config = dict(
    n_layer=15,
    d_model=160,
    n_head=5,
    n_kv_head=1,
    head_dim=32,
    d_mlp=640,
    vocab_size=2091,
    activation='swiglu',
    norm='rmsnorm',
    norm_place='pre',
    norm_eps=1e-05,
    positions='rope',
    rope_base=96100.0,
    rope_fraction=0.75,
    qk_norm=False,
    attn_scale=0.177,
    bias='none',
    tie_embeddings=False,
    parallel_block=False,
    init='normal',
    init_std_qkv=0.0905,
    init_std_o=0.0,
    init_std_up=0.0905,
    init_std_down=0.0,
    optimizer='muon_variant',
    lr=0.0113,
    lr_mult_o=4.0,
    beta1=0.95,
    lr_head=0.00826,
    grad_clip=1.0,
    warmup_steps=200,
    schedule='cos',
    final_lr_fraction=0.0,
    batch_tokens=16384,
    seq_len=512,
    doc_mask=False,
    train_tokens=152600000,
    steps=9314,
    dataset='wikipedia_en',
)
MLP neurons of a small language model. Each row is named by its layer, matrix (gate and up: input weights; down: output weights) and neuron, and shows model dimensions 64-159. Each number is 500 + 50 x the weight over its row's rms, rounded and kept within 0 to 999. Numbers have three digits each. A neuron's up and down rows have the sign that makes its largest values positive.
A block is one neuron, or neurons of one layer that tend to fire together. After each block is what it responds to, as a language model described it from the Wikipedia text at the highest values.

L7.gate131:444562481492563523490516537500514444573386439488481596490502466442464516432503518583476467518405380454468583605481504508508457574435566556514615584524494513548558469576483592534555476508493556509517588475551517435508535522511498539534514542467633475400457565581463560466533461536500489507
L7.up131:455512439528513521525475609571547504565545534526438538493483642468561459484520547524473559528540526476622569556431504509508570500505489443503622560484418562476544482526480439505430492555550536466549572515520474450454465551502522433451491456569547597442545514469579495505572521519482524519
L7.down131:477482479498558507511452560495466449530455457451544480428359429503476549410469467547488492491465578508460468602446480559441425431475521557535569528561547563514523494528533499420526465509526467543486457433487468543541490437551374421434522530420479443465483520465578523467468474520412425455
L7.gate345:462555502442468441581575560513434508526450475526536478463516453560533429547570464524525440500569429524511548548427477426553425481491518559469536508435444530535582490499494586512566516417439478381556591502529592401497391455506537532560395542465536485457401520539557567406449477464458411479
L7.up345:537543515596588575536483543419407572547475435470515457503436579626441570525532451452555478516501514470508503482504526554488456473492583539491593426479478654496503501499583463468482419548552469562513494519394500479463490507513489488581501475497486396424523542424431508483511519445447431494
L7.down345:470516501513443528523525453424553495517476546575559516485479561520495448460498566553571524484499623559510501505526444530462484405430484507552568571474525587554461407479500495570564532517529427456607401587513448529570490428530446488525569496494556563500490480557465409418569379489535499463
L7.gate432:424453527504582565427414552552485571484418487409476565560482519563576518510503538449516526453497501385502548544515457436440541544390498445540568523467435428542498449524652525506590449478504537464467566550537520409556528549495550519492552527469519563443544578542449504533489489443508473520
L7.up432:489452469513487488499516557505442532587424436588645475552471492490514462521495543532532532462500534535549581564623502415509521503420580544517608491506473594473558559546385525519482489575608467456570527517512528561529506549501588443478532555538560588443574525573561517523539423530496510582
L7.down432:491489493457435520556472496444493491495448479405502404479439458458506441440421441484462561516466617518498419486462409498553580515507483555471552563548574526585489518528452479473535500497484517597471505495469481455522476493586475452545496459487526426490505455455455550414463530537492484584
L7.gate490:567453512442524541508417495487535470546460602440492491470475535461535425442526509551478507477483523519551562535472512422425497523550583519428625567543491477531516514550520470466481651570547443502608610514550476468496451450520522514622466483643519463435495492461452585466486468470511459524
L7.up490:488510501520525561512438519504545512543501535487486497517534524477564596457509381561453436503459584447578567605491471520517495553618567455542549579436441494439542442518433453502460471414492504452530507607487496533565624494442490456415512478492508507490483460545467485423468488409502532514
L7.down490:555482546535456551505511490542393405481516485531483465491401516444417427452459514393469498492600528609427450507397550430550459513479499477495508485446470572537520521396578533483523473501462460483543463539426553459535552523477466532424572389492508488475537506475521522514506480546437524464
Responds to: First-name final piece. Last word-piece of a split given name or initial, just before the surname, in text naming people, e.g. Ch-ris Smart, Scot-t Brown, G. E.

L10.gate616:580499431463393561542460486527492468594615420536488569564564470392452477553538459464539473537573510515518501505486499406462511489420506379528464482538455453459546601498554538523453506501538533552507577536534477527500520455443597554631458460490478494481478436465475541567499454511559458586
L10.up616:587451574619385543499508515467519559627541513528527504455454529486419406581406430494405492432477461477476465514419494472499468484456477565458526377511553553536444438548502545490543532550434571488477483463519445483369561424462586545523550430457530491531488482506467556479569513394439478462
L10.down616:440522506499506556457464556541429540530535498501398503499545523547514498461508485468484409462561519547535518491458613480501445438490404527544432519418454439462512627466569492574379482405423504565508541442465494473488513379490494535451432525491519547470483565497509515557490480518485534462
Responds to: Section heading word pieces. Middle or final pieces of words in wiki section headings and table header cells, e.g. Pl-ot, Care-er, Aw-ards, Tit-le.

L6.gate20:497536481504515547530479424601476417537480395418577451525506471455498505464467537523453574593462468482450494481559470420503495421538514495394584479526514450550546444546576456550593487538540508516426529408522365524540509491439492518564418536601514502482490491535482501509571484535450567567
L6.up20:522426517525580554455469578574516464432575541487534397466513548589466461420468516521489457482414559471475474548562542461485527406487537508440437597445505428497548485490516535482512526496489474381567460451605439508470465552514486511550460460465491532514466499526472490404460521495502434568
L6.down20:566567524550542482515599576512436447498523541462479554443547498602454459471428501500494453489546443420441538442391502496569527445585555580517494563450425553421521518499514475448436580421606468486527509510444555501542457351528504449491477548541556519416459627432538488556462474507512473416
L6.gate148:461532391517526589484529576432498592537457469460490517583458436528457548441436546543489498503386521525503505651525482454415477585473583559479639474413529578433591501532505503512548498533558528461537608525428535470498537518506486547489489506483567497486474531518551553422579499519423435499
L6.up148:418529461502497529494543496499450503532474518489481535506489463521428483501590368482575481504430532572515634557509457471447501486563478490453547479505501394439559472438496452536483532561615553490518528571417417507455474530415501569458490455521603457474581496506560623485545442423491433484
L6.down148:525458544500586560471496510494494560561448483422582466476501479525494461501447539637459485510518538489559504550510505480458524525397557568529623486464509554500532398531513510472493458524450557502550518512555615420438490508552452449474516455470605509480440537498460494509436476557499463553
L6.gate256:455438496499550586468480598540471517556460532533489503446550497484500537582475502502545531577517567493489370640456524369486502512510495569556555533522528512431457504469517521450495379490558551478565538554518514464621529556505505567530477512500466552446435501454476452513512441531447466484
L6.up256:472542417482493489541533563449439440539482553493509573519428477547481600568396490550442526577549410535487507595555551438432489542539452549522521429474628495458523573517491523486525539602501537472437534516444527460517548513434564488582516550545549517492479481515476493487476503442538489512
L6.down256:507445497510511536502429587523567504512430544465600508484467547485523484401472586480544497516455521471420532562511475602588490493471568497554543581470472587541479462488513522529596535427499397474558514479471555422479555469494453490489512522383586479462512554516396540517407438600488496465
L6.gate327:546448481488447498582471452490512491493512594411558456498564574517487531498562547544539467457536531527430483578453505389532462563497533531570513482485520462433485470569565427502482470479403531448545510513532468494591478563475534415423409521502509561425548547478503520425577497468481421534
L6.up327:345544495449562465444474411524506531538452495479419544489490367567470459474442582412389501452405490460438469573471461548440497468488461474462529513564465514431527513538522600536450426445495550470523559518425451454466494553535538488518483519479545458599520487585502497438475539581530477492
L6.down327:486508476509505552522465554563508506532478534549503520640453527428510581559576425507551424572575488493511458586491567455592456542552540451493521501486493479568524468510505476431547550609451437392476514474556475496507540486456414461535485474437472555501432574402485536492501488412468492437
Responds to: First-name endings in names. Final word-piece of a given name, initial or first word of a multi-word proper name, before the next capitalized word, as in Ch-ris, H-. (Kress), L-os (Angeles).

L7.gate161:523528503603440469516448534597534448438523474464505457469562589423498511478545578439512537496412464472483514470477499446470497499519545615413506507401575475614478518535495527484494531502555475449545482478560540529585459505510444525502469443544427513559534451505508494516383457462534575500
L7.up161:494399503489491485467535514563401561440478588519521536483560464546579539405538479416496522464552482496526486530538487439447520418473439485424473571438508408587453418550515491512553486492606565489489566440470476523547580562491483476506524431598534529569578472499497521491558476502487547589
L7.down161:496462513466547534517426603493499494517488468449551617536477522529404473508513500570521426611571475491532597483476541491503505565485493450567512450415495486512497581504507525507517508541565594416382537515485465516388557436507437571463393458601440577557495513564469507515518502543632444556
L7.gate359:514463484522585499398519634449488583509444514502382536575422434530472529444513431429502543514461462450438494554489497431435445512561556516571448545475522451440491468471479490505501545511473565507453539499487440534470496506473544559465502549603531453448525458528564437505543454461486488460
L7.up359:443539486461536583571572491517583478433474542426550426500554548511511483494573516437503544565392490397530457547414488563592532408559469514455565605412513521587556510553449467532495528551505456541478426455510486576376554473427571573501476511475518434409481522500537504498539505458533428559
L7.down359:528424603615508493505467416447508506503570428470469542571514452548557500551522473476495506539543484463445520500539395536470555585529564447468529534483571512530511451460582508542496555402397455480543563478489464525505520578525512545456412510431567567532576512478528432431438487500592454500
L7.gate543:453475405489511475468550464562600496445495475477528600463476515526484540506408421477519540492519436530479504568589503496394602478598423485518501482540526588559421570514457456529541535489525541477426513535412457524498476464550523460528520531510590472597508456439515514546565460442474521488
L7.up543:503583446517541499471469554574477512437490511496470513575493456507378474510470531527514471476469511485406470456587458448456393531536530528590444471479538409472596428466304547504535499635540474483445498561565517578499511443453516519453483484442532475493538539493526459511531437523569406471
L7.down543:545545547483464650510503527464562488581484520518421515492485461471469439548406498512516520470416519458466497491507540547516480547419477451547427530466487465507520508494460563491451398452574550546454536512535564519550517577488616595459545463603501472505441400534578503513518382463579523545
L7.gate609:501580515482509572529509518471539548494553552578458516516559530610594560536535495474392521503614457491462458550497499492370521526480499513388498464490449365503532539493432588481528529523498531460492529595496485525518527511535495599533508506525553566528561600437471510520593500422538500531
L7.up609:488527514460371569508403486512457515506543514581372480451481491551507538502559603443426461409408463605491454574449484427468463524551478492440475459477579461500413446501473540448511548430509430494502533436499430497485488436496527538537536491583448516572490496468461469548582447522544482431
L7.down609:547520471608428481488481462571555407443408519538485615435442500554451489474528444328446482479515512400502515511555518538452428537562521463411474487440499552566511445471540493527456536472504521581476511438507453566527580499537546503576442524528473534470480532535565507592479456541525394572
Responds to: Table header plural markers. Mainly the "(" in table headers such as Writer(s), Year(s), Film(s), plus header words like Season; weaker on mid-word fragments (emb-ar-ks, sp-on-taneous) and "of" in Ministry of.

L6.gate82:564450510588486554502513574534456459452530507432451507538540387496538640563488476479538492427498481492511547522466521475520429563532542617518474372498503490543526489564433448467568430473521528556469572522532378558457512563508548531556471541559517486551473489428603604511486508432495555504
L6.up82:506584549547543529525556476488493453490507499623538538460544538506469455519480495453473465586539518504515427548533552433542504481503532499521559492483423485575445533521460558416509428495578500467501443501513560556483501468606394463493518576579436646366498487487475590554556466621531464467
L6.down82:575513554522426534501595512484524537462466553564511545640502528514516364508524484490559508406525498566510430472439408435481430619505392511455552516462547439444491459552469453418579556489526555456443486435478479486390538554536497486467533498506514471466536464528543526536547515437502442498
L6.gate348:507552473585489596556483561470522472508506473646528563459469479524586509461513518471469505502583437572517414560510493503460504430390502525579462394545520490533548573453440525504541471481532489517407444463437459531534521527495513472533597566460536455630530384527423500512475449427581456428
L6.up348:404443534491485398484518538543533557577603446417615601545468511441522541533486454524523498478564555578501496488694476417452579475472488522478456467454484490504403569582503519535502490507520518551491452487488576571463495492514451565492460527561513508535514534468503587520573462553438434400
L6.down348:460513482442429460444466432472566544474465568457495511525482501468531468458505450477531484486492493436496430451540547482517508519499427508458569496463542495543603432611456492519456558526542508402441509495524495468419561653462560497441535434529456556436462502499518533500496490558577594561
L6.gate484:491529547530477563448491492456545564423458495431383517559540482527566518493422567561496543409522551501506444491535438417564443496492534536568508488485424500556507556511443513404498554443488507504507488535550477469531443474529534490547565480506496532453579511519411618495461425398559457486
L6.up484:478586513483535492465472526491484534467477571461566590458556531617400476449534506440423501560514583576529493496449489454563525426451472500516491442550458529570516428576538526477481439574511504555489493521483566500439508509561550573577483537440511568437458599575463485542531440442583466502
L6.down484:583484537573559465531523545530486501519522438418402540543546442572501532466473557544549500579541502486486523486435490533495528494519519487529554423422516534473532482398567522507452478540500592567383495546549419619475462436490532507469458510516465588480483561576569512471537529521587547477
L6.gate499:535414469451540513502516463602535498519575500581465538557514466582561459501526460581483617487591437527533418596502461436544472458410525463600460433511521476483472508480586448534531539472560546542529604460505485488542486514446541491479601456505496460434477482454571512578539402519487532564
L6.up499:506508473482444586571542430572578568439590498509545535613509504426571483490467473441537577461459392500566493443584440426526453550599498462592453529461566454504588563516470510484482565475493526509448537463503468551486531442488468490600500536438525521499373487467522503518505546479544550498
L6.down499:466497468447545501488516574502484497607448560575466415482492481544415440524603512517473452555489586460507466475461591607586542473451451511495417508484442530489413527534479563493516429450561509471473439572490592528546507540511485547377478494565467499488588491526473556525503545453509518562
Responds to: Mid-word subword fragments. Short continuation pieces inside words split into several tokens, often right after a short prefix, as in ag-on-ist, ag-enc-y, as-signed, pois-on-ed.

L10.gate391:553484420453441512584548515430496528593625509556534533582479548475492484445495497503469439457469533520539489466558467367412578551540628438528502470487485467534589505571559507491592500544499422513608517415434480564390552449516536498518478477514483476443548539498479497489494423581436484504
L10.up391:431507537502569498507467531510536483493499527465562596551457490510499481425553493501502496443525589498408514574454416422506486444526464458572475573504493463504612526496566545557405528492526449457378493484516489547525483500442380437520485586472478577520469463558488497485579434405466521592
L10.down391:501454551438581608545527542549489475519383556521457595606418550565431518579531507504457605464508469437475517531592522472563528597456519494473563482498518529574516415497569535534500507378473514447444512500527486454573440504445503509469477565460496555520500541507519541476452481493521490497
Responds to: Word-completing piece before names. Final pieces of split titles, first names and institution words that lead into a name or "of", as in Pre-sident, Steph-en, Depart-ment.